Weights of a small GPT-style language model, trained from scratch on English Wikipedia: 12M parameters.
MLP neurons of a small language model. Each row is named by its layer, matrix (up: input weights) and neuron, and shows model dimensions 128-191. Each number is 128 + 32 x the weight over its row's rms, rounded and kept within 0 to 255.
Before each neuron's rows, "fires after" lists the tokens most often just before its 100 highest values on Wikipedia text that the model never trained on; "fires on" lists the tokens most often at its 100 highest values on Wikipedia text that the model never trained on.

fires after: " ", "|", "1", "–", "0", "4"
fires on: " ", "1", "–", "9", "3", "0"
L20.up302 [161 111 171  83  77 107  93  97  41  90 188 124 136 131 170 123  95 121 189 156 118 142 112 124  65 130 135  99 150 159 161  91 144 147 182 141 105 129 118  83 117 182 175  65 116  83 116 143 144 120 120 150 180  89 155 141 104 125 172 156 127 158 120  81]

fires after: " b", " B", " T", " Mor", " K", "B"
fires on: "ia", "acter", "il", "D", "M"
L4.up294 [149 128  74 117  97 118 159  81 106 116 185 148 162 156 151 127 116 102 119 154 123 135  67 206  83 154 119 104 141  79 128 154 156 160 145 182  82  92 141 118 144 184 105 106 114 109 146 106  66 146  51 199 113 123 167 186 146 114 100 130  68 137  69 130]

fires after: "N", " N", "C", "S", " M"
fires on: "L", "S", "V", "C", "ode"
L13.up526 [129 112 127 165 119 147 141 112 109 162  44 178 118 105 148 113 140 153 151 131 170 105 147 133 161 205 148 107 164 109 105 133 140 128  95 202 174 128  90  71 105 174 139  78  75 140 135 103 134 142 141 120 135 175 121 118 117 103  94 156 130 105  78  98]

fires after: "F", "N", "L", "E", " R", "S"
fires on: "N", "B", "I", "V", "S", "G"
L5.up32 [149 117 118 139  86 159 120 141 114 154 123 141 155 138 160 135  85 147 114 155 156 113 128 157 185 162 128  61 166 120 137 175  94 178 172 115 164  78  92 133  95 111 104 164  87 107 156  89 174 162 136 163 138 118 109 118  90 107 113  81 108 144  92  99]

fires after: " ", "1", "0", " (", "–"
fires on: "1", "9", "0", "born", " Super"
L16.up738 [131 148 137 118 122 175  96 101  86 119 131 153 130 155 146 162 134 218 126  96 123 151 121 150 100 146 122 135 147 123 138 115 130 145  78  81  69 108 109 177 118 159 126 136 117 139 176 159 140 113 184 149  96 160 175  82 134  77  95 102 103 165 113 119]

fires after: ".S", " v", "S", "s", "u", " f"
fires on: ".", "w", "ing", "W"
L3.up641 [158 113 133  94  86 105 123 122 105 101 119 101 140 102 125 132 147 211 129  99 138 159 128  96 128 147 148 147 145  96 142 153 156  95 140 152 136 132 139 100 174 166 160 116 156 103 110 105 119 149 127 120 103 154 147 110 187 154 127 102 133  67  88 158]

fires after: "1", "0", " ", "2", "°", "3"
fires on: ";", " |", "2", "1", "5", "3"
L17.up407 [165 104 124 100 127 144 179 169  81 133 108 124 136 132 136  97 144 126 124 140 170 146 151 129 145 139 160 129 127 158 107 117 121 167 119 133  88 167  68 151 184 122 150 184 134  44 175 185 115 154 147 119 115 202 139 107 123 162 156 143 136 149 141 113]

fires after: " R", " C", " St", " D", " H"
fires on: "ase", "od", "ud", "um", "as", "u"
L3.up489 [112 124 115 104 109 114 113 135 125  70 139  81  99 135 125 125 146 170 130 195 167 178 176  98 105 154 102 149 123 105 116 137 158 212 153 138 220 136 134 115 128  80  91  95 131 131 129 101 136 124 111 137 132 141 102 127 138 127 114 102 137  98 149  67]

fires after: " P", " c", " C", " L", " p"
fires on: "iv", "our", "ic", "ion", "um", "om"
L6.up191 [ 76 127  97  90 167 170 138 186 132 144 141 107 157  94 155 148 142 145 143 149 120 226 110 141 151 134 102 101 131 142 141 176 173 146 100  37 141 130 112  84 121 161 108 160  72 110 109 158 111 154 138 119 108 141 130 115 141 100  99 179  80 166 132 133]

fires after: "1", " ", " September", " May", " December", " f"
fires on: " ", "0", "1", "5", "4", "9"
L11.up159 [165 126 158 123 144  88  47 101 138 168 143 127 139 106 172 188  45 131 156 200 123 152 133 145 121 144 153 122  98 121 143  62 140 104 120 182 114 108 112 149 106 137 124 122  92 112 131 130 154 132 161 177  90 100 135 126 164 118 111 107 107 102 126 100]

fires after: "1", " I"
fires on: "9", "8", "7", "mp"
L11.up684 [152  76 119 139 126 113  30 129 109  72 135  95 134 149 152  93 131 177 143 148 169 172 150 163 110 108  85 153  80 133 111 101 157 165  95 188 132  43 142  78 140 134 129  94 201  78 162 126 102 148 139 161 187  87 129  89  57 137 157  79 146 122 130 167]

fires after: "9", ".", "8", ")", " they"
fires on: " is", "9", " are", "8", "1", " comes"
L15.up183 [123 146 105 177 148 138  82 138  63 101 139 188 126 179 110 111  81  84 130  91 119 136 155 143 109 168  81 140 153 175  93 123 125 146 122 110 143 108 126  73 142 132 131 125  97 106  91 123 143 166 127 115 171 133  95 104  75 184 111  75 123 112 142 152]

fires after: " R", "j", " H", " r", " D", " j"
fires on: "as", "ord", "US", "let", "al"
L3.up208 [124 200 129 134  78 155 113 167 172 150 143  50 143 155 107 132 121 155 103 157 103 162 137  71 155 152 153  95 101  79 125 119 104 196 160 131  75 155 129 119 157 151 181  83  92 114 154  72 120 165  80 153 129 174 127  74 155  83 109 129 119  80 179 127]

fires after: " N", "N", " R", " al", " v"
fires on: ".", "L", "I", "D", "b", "S"
L4.up240 [117 153 106 132 132 159 108  96 127 172  87  85 123 141 130 135 168 162  56 129 130 118  88 154 143 129 143 112 183  59 150 188 116 105 126 120 150 113  93 123 153  73 168 136 129  96 116 100  83 102 186 160  91 106  64 116 166 114 108 139 144 121 141 126]